python train.py --hidden_size=192 --intermediate_size=768 --vocab_size=2048 --norm="rmsnorm" --rope_fraction=0.25 --qk_norm=false --bias="none" --init_std_down=0.00291 --init_out_by_depth=true --optimizer="muon_variant" --learning_rate=0.00839 --decay_fraction=0.694 --batch_tokens=[16384, 32768, 65536, 131072] --doc_mask=true --dataset="wikipedia_en"
MLP neurons of a small language model. Each row is named by its layer, matrix (up: input weights) and neuron, and shows model dimensions 0-191. Each number is 500 + 40 x the weight over its row's rms, rounded and kept within 0 to 999. Numbers have three digits each.
A block is one neuron, or neurons of one layer that tend to fire together. After each block is what it responds to, as a language model described it from the Wikipedia text at the highest values.

L2.up174:496569565491510541463434488552490441514576563489490514475458489482570501512459510519553484511504485526478491478485458523486483512592510480487468510528471560494504470412482456502418587492500536497483559450434456521442526495424529545483393463552504522455494481546409562494515423531513451500501441565498547481492504530510474444529530547483490575562517520452529506531465475456506438503426464460475513512490477477458424428457476517522542481542535577490434490468552433477510524488505533514538409499507496522457526450515549527444448486476559517508461519484487596485575546535490511515
L2.up234:495500538441514421464452436507470521491518542444509448463526475448564490519499526517457573553482519534434477480514535517464547466532497513490534456462566551490448504522471490483482557449515570480526475492522549483510465523468522494513446522474493549500466442466553437512522502481467545504482468490519488446461520553485458517511583501465540570493492420488473501513473490447517464526489502462510501436463461466569492451499515543510592529533550519458518482557519516533471590534456529510633475491640534532528461479472509538464517510351524537497561480569477556542490470564521517517
L2.up276:618549491486484501553512495562440472484509490486485503487510451555550467540533455464467495444510424572526478520509511575500524509496471502492521508456471452576542505444475452504461546481455512602474493495466497447457542579444487535481511464441408536537436469555522562504505584492505496492461513488493522515465502491487537501553567480520459599405506419522509520554468480419511561529506484514518471454499456453497512479467474497474543480425553445519523421597504580556492440456491489529521513500524473526496505472476532494558497542472522487490427494500486441497521471560485540573
L2.up330:603484566489592524475527461496521443551563516499498470578490465495462436495533471523495523504495533495452430431474462516460527484512539537551512455461460501565460555503515498460448463550538542529459477470476465514436531496509452535529513521458575522483504452447545471485492415517577522519497459503513501508471536562478560592490516455496496520497482466447477496569491455500510467508484422521538557562478458541583562481496517560440543543482549476494496454428546525550508525396443588535563530495561506502489521555480509418476534494466526487512457475490562505473515431515529515539
L2.up383:515520559533479496480510513477532499513484530504511454518556528545523438487504510554492508504478560503430431458559525420509515472516576533524509513489539472605477459468398503483505565476443483417498533527515503557461556489495526491457566455488514539418420490572480520464549459425445492499513483504563476457472468465506456475484468531498529487469456475483530450461510568551535465463513519507510529514465593482534476378498430541520502461480527536518504506421476448488540542415529507506517479499522558506477419466429499481484478502502541548538558451390486570533521488517465532462
L2.up388:472481605513501545485490469482539494456510456473510504550515488441509498583496475583525539466447532589529463596504514576539501442507491530453557503523498564513458578499486448556428493557515558508481531548462537545529475487511529462468496529477631463516489530462434515506470460466509473434457543440458556457509557454496516511496535538556566517513447459511512560514522473469527477532471522478513513511435502478582534504446465534594589466540514465461498553555506459517411509488487519511504435464528528477429455559559515543480552526531526515478475516490512524530463458503490488527
L2.up666:541463467475589432474562404519457478541506580523506512511543486502482545472431569542470490469578547527455516473496504495522585548486478531480474522468557471510490568510414520533509580504475486533470508493498551508496534487467499514481557479488501554479418506499530464435503526521488537506485485431539441549578554558467465561469462467560544533531432461451475476542515517552487485505525562471507478571475555535488521488499467512462530403424598460458444460574482485422477498506500469516527521495522511496567518547543528484528529527478467461538487531525489590556509519501445515564
L2.up701:476485523484533489488524488518530503506458498487517487516514562449472532514538484505514501509467522499462462545562545452480506466461488583538509513485499453578422590452440510503542471536416493494593486477559551436419506457475513575484480542481476506576488524521455521544543459439429552491457510511538547462428500519511524529485509483532554506583474454527534526464530523461553487537488474500436499479390505421584494569470403492529527479509519496505500460476452471471498540442439417558558492511463494522509470460480511557579450490464508527455501512453475457513532544512482603541
Responds to: Middle word-piece fragments inside words split oddly by the tokenizer, e.g. "fe" in ef-fe-ct, "se" in The-se/Jer-se-y, "s" in Thi-s.

L13.up277:506516467504516567574452518520524477545511518436515446573432557477530413471472423520498457463514414479472535486457450446534509511490446493520477528502541505533485480527537501501451442485499482504505486471516523546531509557458509544486527500467487399529551484546493502495471462477510531497493530547529533535514582518582534529521546493519588443554527620536451447557543474516536501553526535505437464390481489494523488502520455531455470562509525546519558530469416506517515484476586481508491577483467496572517410517464507441486448446499523486530454464491493503463457547487531541581
Responds to: Short word pieces inside or at the start of words split into several tokens, often names or foreign terms: E-ur-ope, Nas-s-er, ind-us-try, s-inger.

L5.up17:469484511556503523535506516458473486514492532453466535570570522506563578463446561527495505548462512524524409488509518491543509540506553470541439512522514467504506435545465505519536443455552492413518537465495554518454495502514473513519507496410483433475477401450484564481509557467576559446492502479506480498531544505513535578558489414404474513508453526465454504520522545473442475468507554542474522516430481478474491493544506529467448537510510565481558485482478454537461592467530473548445516486444492557475487485530613528531542509513498390525509504523521451510467455557514430519
L5.up72:504468464565532511479474495440538440514488495496466484522459446519423514547565526500510505466513509541479510530490473479414507510543595573490442493553483504496504527421529572449524445473524489459563510478515515440451448423484460484476459523490535548521535469529455455488513458489502511572489455539594546555477592518530509509494589445504464493512529541538558478461517533498480562533499415468493379548526535441494527494511494510490504504482483500464454549434558520550566538500528426474449527494495436499484555457527578490490472479509480590480511490486509529502494520464462615541
L5.up127:452457466519451541456495517504478498491572461513503514530448478541516496477487469511521488490384523541431511537461474443473478506529519396514575489530464482469511535522519586523505545513473460498446545498481547549464500478484511553531574470467541515540523467463426547415557539491512519448470460532488504524530503526496459549571456494493476586513498524463491468504635547569456457520513469524494581492536561527508475459525482536485539494488468549534436448534460489536539525550558569515505513556412434499496513485426552525496505403495533457500528485545513481479447457469418497542
L5.up205:525457529500488444425490545504515521553512604492506572477430436466531463503461439535522489481467457522496453452390465428554529516481527537480513508576515454493437495521554478487488584542455470499541513516515419466528502522497480456491499515500483531476460497480492511448446533470455459532477442519508606486512577465437619484500469510504502518563458505585458568414488519511477468480497470442470536491461511490455568487506398509561500472488551442559497488544492551504464493509440488504537435492478556523488510515511424492444460555483512487496440482456494522506500498545438466523
L5.up243:500475480532466473431452551450467466555552549508570484510478513494483559527501469479435459476535502456499541510470517485527485512475449508484415513520545466502472461478471505590547508534528438477557532482556559503434481469462562500518415499512439444564515505451470519400472534549517533518503489517515509491468544478529572507531488480480461505489521507513505470501507481499481538516545524534426500528487470561541565430533435508441522521436551489366536451456477567454513482530584505502560452515502482516549581480479528456595529498507519419513449419529484562528535468511469567533
L5.up566:478551549484499480449533556437421571564501574517517516558521518501436534526460513463474500476469478493490505556506548483435523505539445517537461430575511434522468502449491529469463405456464494459602566521485578556555450553401480477549503484449427456476521432422515540496443518510500481397497527539484540499467484513482472453486533510446472527486476544475465496454574487459433493517502484530497446498532542539529484472600513469523571511499494484499438454515488458560505558558507494484479529474461472559469507535478462480564521475516520455512512493491535526506491410487464468490
L5.up690:449437540484469494508496522464448512541543504557467466531491510517588529509519455478521488476514482455510534579488485424504606568512500491569506505572533518415537438501494497528551434503477510497512497463450476506536566470558480558492562442487449514523476472519536529518512566496492534548452436537491486494573551499506526472490579482537544525488507506541528442501515593429464447519481487460520432530500508474549530483414450517467525542429459501492542455573489492538481531473478530548484525563509515450578465503523518491503494536487515527542576558461436501498451416585440521577
L5.up710:557495517565512466466511499539540457458508528506540487502567461509512566453503475560470530507420437492437477508476452501479489562525512561425508548436457537507504487545551461516413507453509488444547563556405511502484516488545514434516494525543437503542483476521475464462525483551526531457479475529491554564551514527526510526513496496530462525537483554412556571500461543489429502527471548528515405469562521560454486504586513601457484482547480481434480513466472460526448531538586519514480472479524496552508570464476513477500470577475580515532539479522530544544528571480513486549
Responds to: Opening == or === markers at the start of a line that begin a section heading in Wikipedia articles, as in ==Draft== and ===Singles===; weaker on stray mid-word pieces.

L5.up41:527477487485561523439449432493466477594444557481569524452510579464524445469470535501529530574504444503455529410437519525506537467526445446445496487477477506511597476463469475471575505545436601466479551486482538526492479480490474444465496523416473483471522555521472472529525486531511531463468464539463523511494553484516485505480544507493465597492440398455485507497525535472499507517496490539499509450488553470453459471558404463546519463509474523528533555457564434490445507409511475484532429505448458529490499506492452521501484493483457410479462459457533506504507419539512487528
L5.up95:539527468513491505507476492500455505506592539418521509431479562506462526494518487403553506561501515449432488530477436472525538464507455491505493532490486495478458450536481545450496492495500499481538523556540507482523472519434437458490530519495508528522479481452493444621567483555506462551483534480582597518545502513503488515466515526555581449474528524490477509497481457444435525502439470525510494509497478520435463450538468450489379431499516464501427482487534481464525421545497530533586465551512518503484494467402466460379466456541528453504494440472459559524505478534523494532
L5.up130:514549527534489505539490501463512525481525453529474509460468553500531524451512515511525568499480457517478534515519590443500447493428481512472460461447568451560403496488508483472422517472553448489508501560438462482481512505430506483447491557502477496466564510544519548506450511472536519535516474494554508532483475450462512517493547529474534485465512387470466480426488406469520479521572526463478492401513514440475534546516431527461468466512579470473552514571526485576490436527450541478505373512497529472455483465487556435486466436466452472429492442494497524538556460503489533563
L5.up183:492530548424518508527525528379537513497407529547583432500437545484529470479515493522512537512522577444526458439471483452470531529508492520400539491529538530555458464618484480551505509456481507505480462526484578470569526433543513432485518580484483487559543489561509510626490510466484451494516533500471531514494454457440498475508544523495533547492501470490560533510516461567494540467538466460528473431486574458527539509493477536509531511445521446441495585463543500502448471502515504541500495490511441492531403441482503521440521490535498514494466547486516478526517480488470439556
L5.up213:612486524577571517562462545521444447507570565471483583487521465496508544516468581510509486516506527548535501403474469600500533454519529528500503493464475450535507496519420531446445509493476547430514524497523599547515495450475453511533570538456540494548465527541531543531539471544489532459507503456511484483451446514437494502508509428457498492488484493493472547526455503555501448483474538488504508492530490417485486496504458562526453407536462570488537457502512510437498448545505484547509523496558507467509496527510514468487455426503486467525439492455408580537505413553453529524
L5.up352:526447507481536531498469422482499529522590536490470533496451555537405419522448488486503510462568484444525495504512511513501543488455479576519402447550450435555465572547496537486489468489541545527503546499528485476507413492474471463455502480511396569474475514536513476472514522494482549522527515510523526491496422493443557579590483450505515506472488472472521535475497504515560508515430451455465455516473515449570523488476444453509521395550538529489491472489469548461512429421488482549465533501556475527518391462472459524511430574505487532507505490495419479521527498526507548478
L5.up445:547466492598479413474419470487525477562433510551522500511528507513520381541489488503534547425523533511496435462476474468361568490497458479474583511479514441489462486506471510427466541451491526461548506511538509501438498479562526473533511476457461557504516477461550533502525477517558588507463474541516553485460469494540542519609469462553442489498443516545511498547450478495481471446515528538517546481473476503418470489484466549504485478483474484518475514504482479538497466491501497496569483522521501496450482496387489520546446430520480494457468516488465569567529574461489563551
L5.up563:507539441469480534484482510512533481537607531484531493505496519525551466439454475430529447549533544467455534427491492461473532488492504499502483496475491512531520516610492470444577478565516469468452520572514487532445440491478461477539538583583408521502503550489543478494551455520511559513546489503539470464515493560494536556461480458477507501457468495499468559429596477506492488554530427421548486464557479509598477539543508503526496463501482483487358517469510488449504558506550481516520518492495567520489515524499445563464451500452464446590479557494470509484449501519524505550
Responds to: Short opening or early word pieces of a longer word whose rest is still to come, most often "com" (commonly, comedian, commenting), also Du, Se, li.

L2.up74:553554524572504490504489522510506548521494523484541523425480603547515513572451466582496430492508535505525506478533533500571523487536501468563550511583515532530563562481486535555540492537482534542510503490559479445455557532468460445469528499531562519518502508537515448477499513485490508538545514450455550565529505540480518515491509555443417486544527613515579497543520508502516497523414555491472496436485459482501448516455468492553477517453452386500508446444532491530480548521560527502483432515507589552487510475489512462534489538454463582511484508508493503456422577534431513466
L2.up300:474464452476510505495462582559404457505571570514497484538553546435507490560477541481495525514486495496524408526472546525573550511528522557562427531601472462522436598473539569537443491550477429536521466505487507501554463461524472434496561415500505476464550442448481475417477500479457472527552410534531480475527533536516590440526519494489488504480524490510498473513523505412522476550503504509506551526476433506473487564555469491504506520550521484491484492522477527528502476487481491445466540455475488497497470537463461424496437519408497410479488497542461522480497514462467462542
L2.up338:419539595497507436479509529538563506502469561587543455569579441437438544502538418536513510528493478450445461456430535487481459549508477498499516528544482577466497488542560460508522492481456493544460558515464503519435535547494472529512513427519520562550519485445473484521471497538493525545547618564410515469584537582456494438488463481478505505465517484473572540500554496425463438447510519532534438489513492518518485552462501483580490486537493516478506472472552505467493538519488499488538439458454564516477476538457478497476488547446469476410474511483522497507496511468512507545
L2.up468:529487497573528559431490522513464410537516543499476510521581543441492470529539507556515503572541531493483547541469517573599489537523488511557475514530411468504490532502481584507450557518534485547483478465435488563546619445537567499488480475461497514483473482454469505455552495586478498489506407455519506478566513523469530472505442495518430555477553559518447584507546542519544505514473546510405503476516503457516507447497454500553463465473489440480424419465499533464501493546445515547504434540499508464500523499435491501510489521496480460453540513478525533536437452476491545486
L2.up480:522498479496458485438439526500497533567540560451487511428536459556515529448503458487565523488520494503538487493532477599469476526494543499467489524506458542552542521468510598580528454474451462590550509493485540502475502495474500446507515493491520522509495496379518560445498547460484450528508499511541460466521569537492503510453530445486455525439456498532514480584581459541451509517454464498483481460427504547581483443491577521394515455463436509514475451512488437550410481528467463550469489441504514522524533581518583544541493471508450469500542481477505550494471475559455511500
L2.up515:535538511592553512512459470517446423542493532498513477566561458455517497478486482486474519495549470464516441479466485487504519550564486555512438474533496465521526493575600506495471503493548509507471478456562517508538509471530449434401531463506500518515552407489469496465512551453557417485495496509449520464522501533469470465499519466533552543507508492458524466455521498568436477542504555504478546539537565543502465460494576561528422578537487454508518439486527554482514473423524430505499497522513459560553439505453458499526444557487479416485513503442519568555433500496406456519
L2.up639:470522450508452476490496565544503465517536623486538579420556495542496551604553462554508575546469482474465472491445469593502516543538478516591484525585542519541485512513531507441493488492467535518595496455550471551461463499543487518486541482491538455585507496473553516499555520498489555524532486417473467525512523496455533523464472534510507497516462550537512494580522453498479538557486514565470495532481572577531424477468546449516523473502551483513505539537519463593513467453558492535423460459519443555512466526506513447490460512500559544496492482448533509505531457527489495454
L2.up642:526502506427536542427433533498461548445534554449515521434518562431556514470457480465574501528527544485544604545502524491556450439491469508509514518543481532405504510519496467443493520600512465463491492529505503530455566560503495477452542447485488490531455513528504576474508518452564508549511458525505467521549478454507478487470522478476441474525490475538526490472549571422535478548405452455495528444477610534533403471499536460520446551476512463478481467458558521433527504470490498446468486435535500490447470448471558497525478484495527452474491575461502556533454501476462513522
Responds to: Fires on wiki subsection markers (===) opening a line after a == heading, minute/second marks in coordinates (′, ″), and opening quotes or brackets.

L2.up52:467456549563497531554470530509533591460500510393498496491473454470557406547444394475531490525523501445514486523502533508494476463510487473522546489455453480473501536493501444441480528503484572484588564495488443530502502521535509555504437448511500509534535527455418568528540455463513528523410468508494484527510508485551461472522544459528516461492503546488547547542563467488472479515466481537438534472474507494476455508531469411475500427476562478541525559479534480467530468496511473535443509543537591473496533541571483470522498500528545542585398522460420460532498475505517590464
L2.up395:482523549524519529473523463539565534472469572550454525443533523462502513603512511521506444453468503478511454491519493490518497473456521493526487502496460553437428519429462459547546561601570459511522506582452526490513499536491562467527531488525411545539534524522530541491496473477526426491536463468538564502480525569483472599480591480526493461505419464466480528493551437469463443532442460522448439547536476556444483482472518505472442494435504481506463526427475512460512452519450495541436483588549489524497540424481465523528488524488496509482535432512496535457517485462495413448
L2.up490:436531559485521566474522535443483546491511497417474526420453526515518371495463521479448528503462454564489488516494444476494479410504540390490477531527496493443514440483418483514500504490565493514602535466515428536536443479489529416538471515465406533488516517487485480632533520466505443461464488470383529483525466505463483541554511500456505471465500526483529445514512562510481487494501546485580480417512501493529574469470490481484544507503457499556496464502560503530461474502515510531567497508537462502553477460503472522467483542511517487545489495543537549474498425469490536547
L2.up541:488502571530464500504465492565535444524542563482571582508547536537466472534517486532452501461530430569432461501581494470456535418459464433511538460555528539579461530518545518541484500537515504502578452586527498511540485519516517536516480533536473463552549415481472528455483553384433515544535460449572456477467484491459486552475484519510549531462436457549487503516482490457505486511489526517449516503490522471508527498537487472526483504389497553514528431479476527461559472424430486516429470478519514462545514481537457435510480570457478468572521494447501520477458543470489501534
L2.up562:473536582488521503555416527554396513496480470494462568445537489459445532471520534457529539528597508483523454510493454533479432474489495466549497451510541488505523505496442539509360506472565523506555537487493480535444515451429498507458486460481494528483516517419489439502493478460476485453499494555497566445476481514484535556472489492535460503520510437469513493453477553512482510512473506462533548488520581504527497572451460461488607514489434552479474478496502522544486481473524521521498420537547521520480493548378494525493527578516485435587572541500462575518491431492491507497
L2.up576:477445520518478426487513508456510535527533460546573465530485501495517549516525450554488530503575628482475470473494522479547544499448506508494527501502506466495466545450466457578459553495525435556463449556563489498551541532399480540489503487488465539477516465425527519487485505541464506500418423442525513488499528444482449515557477482501562466399462557501530509454504507434499432523459497472522528477526490468604500560489458474462486505465559439519537465485494583529505490477494495589480480496525496545475546469542492567470561501559483526601440437479506441527495504550454506476
L2.up662:528520532518519405455474428445479480492528528515510581528518451549550541485548523461432505481503436435513499565463527500507508492515434479507491508486491497519496530490443508440457461509512533510508442514473448437535503530511521367496568452501527527531490487528487473479432432504533549467470515537493447511482489600491561545504516496448511463522468510465603497495490447483448453487463439561431538489525507407464464472498465480449498582441467537537532571458485452474532507499461498447463570469590561519500522493506433515536472515401502526511404475529458481460494461493476508502
L2.up691:468497563476470473497486520436528579500529435523476501505423439459538546572477487439539522437560478493456482543526560566454514467530479498467467486479584471519524458514468524506427511555546451454588488519435565499519494493531481488521511405517376511528516541497469547440494519475490518505526471488455537512462497506499526590550444528546474456486517477528501471543501494462477531528442505482487516521562561404483452479489399473500591495444566544530500468521472501509487501523449521513450503501546467519465469487436498546481539505429576551532452514512550564457502456539445530519
Responds to: Opening subword piece of a longer word split into several tokens, especially arch- (architect, archaeology, archive), plus te-, com-, li-.

L13.up350:443512515473440511442468519508524488503448503499499547613452475435513481490426475514455527486448513491489533519526534404532496430454501507454548417472591547551515484466500454537437497482499519571517523443453504506570473492483513522492424594508478523506572428492454515553617428479467542518470493504502469508464492493499489439525468460579468554481464479456472503586467569536570475491512468485500544499490490439556532456504444455525484503494457501477459531446518470554483560451502533552508459476436514433538457461489497574443531520517510527542490485486463510520494545487481465578
Responds to: Mainly the "se" or "y" that turns The/the into These or they, referring back to prior nouns; also "This", "which", and "-ing" endings.

L2.up184:490535455582472554447516441467468459435594403446559456433467493482487515553512528500492488459558543519484489474441540544462486501503426496492509476419504462556480522449453467442479402528509494470498492516484531444493426535486559495471550454489468498567506508571476497570521466435508507515513552570503494537509516492490483552480507528538451440464497499512502457478448526460464515483445443529500410421517517510586525489537477445503520595500560547536554504473515537484577457547534490501511448488495563486466469551444514490451504516543474502555478553474503502522413530532468494559
L2.up188:523508528565535473468443485424538469515519381475535565504471497576513408494523442509463494479482536496448480510481461488451467464519565486536462568497500465462487517456430532454537418506390501446449472513456452501471497520572540531559485491497536588481549525457484510443523520502514497570482496561521526541461449530486540551517532487508460604504450556543507498540453554462495467530512452540527516464516493510528457455429456531501478583445583524535543509505495491493538471467583433484512498452440537514463483501441546547483510508459512514533538536516518484498511556425504501562
L2.up251:572515487565491498500438462420484446447588516498489562515485533477493481425589445492487460571490446557467520487566498552513523455509558437471449491461513446421462463519482568435487498467499510496504487488506426584486454494463482529510399545413503482426531484493430496489513494492536514575505502450563493493531521546532526496519544516524500531455548508539454465477531448578518491480520442497507573537505505495539505419519509482532497457499563530507498502473465444580454466492542471524416477402464547554528478498520485531482546450452512465469531489446495458527444523469496511555
L2.up366:483530424542599426509495587478444513455526472474482523527513528484446431557470514504549490519534496485463538529492511490555515485505590528488512491520464464479476507523540459532477504560417495459472565493514526459528461491451473499506553539528554493572504522516550491504554512500551441463383495498571516449504487454496435505587500446478519492522457434544577457539470550454464445504535480419497421497471467470550540449550447459536455522502428516460513431553508535495513508547540512502523489418551497487469453457448449528491561541480557533498504466539437517487527527483447468557
L2.up481:533503430501551502464396575523479467445524523509523515510568607421473490422470527484565539548504501467460520515457451526548587448543436499544477501528538493546457494529520487485418509549482526509506522480472474505503453505514533534433493533477478436539531522502552462501513506496487492564510511461459502516557476469443555435494554515543573544480446512586495453461482480412524463495461480465474485467465509547551465414483442424544550547547465489515471467501493445497545521537445488519467456493453468521540521541432508582510432518487516506488440509477408540500450471545459504494
L2.up595:480450506556444495445548535503455463496479497415498515540512488566523427515436540510459479508578443490467519498486528424523465512542420400497486527494482474500515484420543511457531527590518421464400530485477482506514422522575513485529513506485478531467437575556477579473478504502501514467499466467555541473475502555490480556549540454506481477489566479480552522429460500529537497490483474495490510529555531500555495482470427498512479536429497471558543433442560515460538482543550482596506462503525474506487479505429524544507527458566495551591517521501467521562511544475439459512
L2.up604:526492518523523496538440554539452540483606549509457554454499520488400503472535517466424482507506489496539495518542598482442516573427514503519555519452435517519529558459500570478505507500603541429527442495426508498485488497555486494488443488463500512514524484513497538506529493503496539590519520493501515494478530491514586488524522473474456434503545437503540448500554505496443525489577534495469471521509461521516497469476525461527378570569550440522529537550505461560440454555496453564538522549428541528460451463511518561517465427528481554526489558488488545491492542483478504529
L2.up766:518482519515568519468437480430436567464588477430542557515581527520602539492496421448512448515561464498559523507435489466519513487426517478502450481485485520474486494542458564494531494506466447519486480508476462499443424538505529574482417492425465544500495496463537444499567503499526520486502542433473541472524484446520490554492546581576454492476505531499445459503458476505529500506522442502533536452423554510527470524537480540455507491473526551478458587479531552395476409460552515511492518491484482530506509549469501451529504478439519509452471420506502532430524523470544533510
Responds to: The second word piece right after a word's opening letter or syllable, often "on", an apostrophe or an initial's period: Le·on, d·'·Hondt, K·.

L5.up12:542557497504474533489459444505474513493586478499509464533504511505518480520499491475420515592517504492517534498530495489462486495514537611544534477448527478553487535510489476580478553409541523522489504570470415569549483524478447478535458500497458587497464457510518514485470501478482511594536490494543516472443581534507497502488535467487526460461502523600552481476522507537436514499528585521429520534432466481530475455522478551438447463463441505513480428542502452496449488466550484588507551431523488544468556487520575498493518520547618551523500463458512455483557510450559522499
L5.up265:499485571493527476568509414471562563572502493445495478544547520533471444485493525546441511509482442490531498595466548532439516537476540497568494555483484567526481514460535431541526554480584448528561537521478468587459442537492455462557535501479456437524583535455508460516487465483513470505470467529532439480486509467495479461534484484523489474508497510490542531473487455480471556434446493483523523563434581439554428518531486568508546484473491512523565553515554573441462473483470501523480539537543509470498523498434530476532440526478599488556463487485425531532519443517531470473
L5.up479:471485479519529562478456517479501471522498567401492637451465487474555439412504511566458513473462540478502572476491529479467524486495449492522494460539435479500532474528492503405579536455440530479462468558434479508493526513481426490498542549435562397439501525448501536431420499492508499533508445517538501451494561514490452542503498427499524522543545457482499417430484494463483483487503484469456543469535475499441540518484528495483475472447471473552476509463446471506511542571517479532538447534510510481461461536464517488549532428483526452515431573510431490514481516443450500531
L5.up634:483499497474466421451458534500483439533523527548499528512531500476500445567455560489498546499458592463468516501495460456510451554507496506465509554490517554461454483468429445448443576432459531426495454501518501498515454502481424489546554467501513485515474435512542426469495445494471473514450482515539476554548515517433507494541485497472501472504499487590541525524442586398532547543459529491495472485536505415500500508530473563515492540557579584416490434512522478477465551549529517517491482516543468504511444440445567428500565527451588474484474494488532550517453513533522464538
L5.up649:513482567512541582463411501528418540542518532442465513486519461434582535461531485453499527495420548544505543563476474504517552449487488496458519504544553512490498554504444529465509519557528540463501556480563515474457497506540470518452542462519445483443510425483571507445502544477488510506564487518513514456485503479443593527478471494491496490468498432509517482519431520535499467429518502500512555486473522440500498493528419535435433518431556513567477469486528518473509492599524452521550470533529430509451584481439525496536456519484493548491426402469484507467445441435466493542
L5.up686:504443556480519543491440508459501525516461517467458488440447491515507450481458496446503543522450488466472533435491505518471475445392481520465510528555486544492488448504525517511514559426561506484502522504495519519386434535499462516497469415502515515453514441411517488542436458505485483505508574495588534504546524500530468487499469510561565461525529537582465483557432600494482468434494511494495548492509497460563460448492470479492476557445455433415434547521473508516497482529568514556495496451505514502479457449464536436462440473525559490464488503504376523502509489465504530574
L5.up730:493502533581442449496432474487546541555523460576552680511488463499465500519494496508562499481508515509473540461432489492469463517503415556501548539517509516459521483552522505511520542460478481493552512463482524516502523488476448474502496531426561525559480532444466464490479472421537476481496451520505537477515508499441575477481450511506474550449544589600554573450437483427492522466504504474516517524491503458524501543541504469515497502496524557529506475472442485508479475470424477512564454560442537502490501537460379488453487533458539478513457564444462509485498535496478562562
L5.up735:497534495554454503465424425529528459555428536552450504477530490484505505455461509481503490472574519516564533444476447507478542415604556459537474485578509485485507478494536444456464489399489513523479469486468500442474450518530496457467532490463522484436549532463517496534482454530546514522488504545492509482450515518551564504559455477513493485504499522473554465513496474541519469559498505412524560397594518460495429544524508491557524433504475439455442541519542443487466459480498483509447443426519482539517482503463486501531497490490496508494535554510413472498414435386505460455
Responds to: The period or short word piece right after a single capital letter, mostly initials and abbreviations: D.C., Joseph D. Early, H.M.S., also J-er-sey.

L13.up401:425497541530545567451528439502533560568450512486525537495509545540545526533426458480475488520519534483512508438502540437422517535467482461519455549524522466465493424430521464489521470529499461518495494551437461508482481470539558451458497478562493422603495497518574540489469466430564420513477513477496534507496490515487535489488487455468457503438502472543551547539449459505466464524407453528469429462491463531549490422454482555546434496497568523498460500534521476530398512495502501486560518579472470506508500461492466443446405453531502464461499468537539484530531504440429498506
Responds to: Final piece of a person's given name or middle initial, just before the surname, as in Bri-an, Ste-ve, Henry V.

L13.up758:563440492468475487474467544448499569462458555489551494406439527527483508506489432549485458501517405465487452522433446505555527561478469457525488501536533448462570487472518425526517457484440467476492451519563509482408569517449555515580525472439462563514479511529484517434451522473456538520552572524524520478486502459452471428530482447505523527523474460532491497497524509446526524523468399516504556446470493485520483517480453513463507463463512463494515568518488469576466500613493444522424454505508509500541554466483497557511490555504490485484563552504477530479471457543415442504
Responds to: Opening == or === of a wikitext section heading at line start after a paragraph, e.g. ==Etymology==, ===Singles===; weakly, mid-word pieces like co, gen.

L5.up78:510489549403500507416433520495522555472456534436505436451463442487473550438508534464404451461542450453470526424466559547513537526467474539412562551531462438460494510501473539572501547483517500520441503532458535468486509453548425510521525441482490519496490474510500463521467404473460481432479455555542531482514526535455535479558511473509481517579521453579510487505483431534486560542523512569491524505544543542476486502525486511451469489502529435472462494437539509463499476517512451469512515526526467513538517498501454575535477522555556489476492504550416476517441574572569473509
L5.up223:490446570496463507546499503533457458532520527466540508406558545493506533528484448496489513503461510525464457551539543550470547491441467581521470508464455496520472514549482493410524521540527593498552453621452542417463505497496489511537485531569572514518533548489389481461531475509434520457510442530498552489519464521474577564509517483546554529437402440502478475464527433503505552569505511501527512475505529520491467495468533537473484511503499460462500582440470503496496498530410456519492444475508490455543492453443518514439443539465512534491532479537457580474513529458429510523
L5.up262:551511530457513527550414472521476478591481610564533561538551452555497485454477494453443429535560522500472573515464502514507478486560476480409454481464471475519458500556494545532490503493511531539514508480475517516478512525499463515543425540526522531566523544556519508472495471472534464455435514450466456484582450528454546422545510449500493538502491423504475453537483483510491566496531496531414469464568519506548478470504534501449488538538445429579488485510501559479421554464519499511527447582525433470573497540472460476537455546512480512547525411522465485512494544494448485527
L5.up313:499558542521516444561520452508394456498455456470492482551501489560452523457497450561521548479506425508462562509497549469530520463525566526555499529473490416495478473493473461479559547514518496579455419521492504541467424510498521589518533462446550495493518611511493456451549500507498561528524448498491448537475500551512537477461535515513496469469524450588500449462586528551512537572565466464478475493488508506516502547532530509479500506459446493466492491510530445537506473499545478515422518482559516536566441515453500487535489536479556533481474496626425473582541550525471499506
L5.up462:470531527567550574518513490517422557520558576475502524441508487479467486508477480501467538510516479474571522465426517520526500406494509551413511468469420519534465470495508452497511504543569530527490526580506559420489452533520459518486460526493413447501511448477530407465516514520542479438477531489468487525453461504533541482524538502516491486527473513453483560530535465507531497580548484557496496456522509527508475549455451561506449477501425410544483461469466512580510517441514560495564521416505448511501514571443493498425485522550550482515546421528488458567453467518551538533
L5.up565:532444523544512468473493536571510438529483577529553468485521485531474476540488478461552499526490444508536522545483471513438465506506552489459542495508501461524483476520468490509384567507496482425526448562403435471553522532512505499539473535457484508514460461503433482415537410551489476476517589492464485484512471551440469547516475501514422523494456509514462473469485480435539518502471425503546499478486493531527483483498511432523434501581436569474579496492487501500456500468498557505538416504575492483554518555478560576437501545496543588471515460506496483511505543454424565556
L5.up624:478517587434540531502506475524539558575537527454474547516524544515430489563431505455514449507544463547451441458440446488575512503481514515508485516481549523439438512569514479519467483500490491547522481502603482523467474440516483508558452533545500536506463531463462554492476536478496483510501556464544548472531470508556520498540484521441483504495534474563488477594444477488548546517463466430556539505495468434563494490484491507417497537549545551440515556465490581465534549500461511505554452501575565513456487560440480545520488520464472578521570531562465472591478530505449534518
L5.up741:499612511527553476588419492521474479422506486525531537497604477538489460438503528529519536498548487516516498527467491463521472511510515495611531485490453441531518496448538493540500483541452561439529429534481473498517392468498484491449461530477457504528453540584571529481530426525512486481566508463548473491526499449498489449513510475470538490478569399488564562541490522496452499459504455462494499538495517464522445521482436443428520475448536522500445522499485459568491488509495513536554534471551565491488565547534492525466494490538519529477530616526535481542451549496538444535
Responds to: Short subword pieces that continue a word already split mid-way, as in Ear-ly, Prec-ed-ed, Thir-d, accor-d, fail-ed, often in section headings and succession boxes.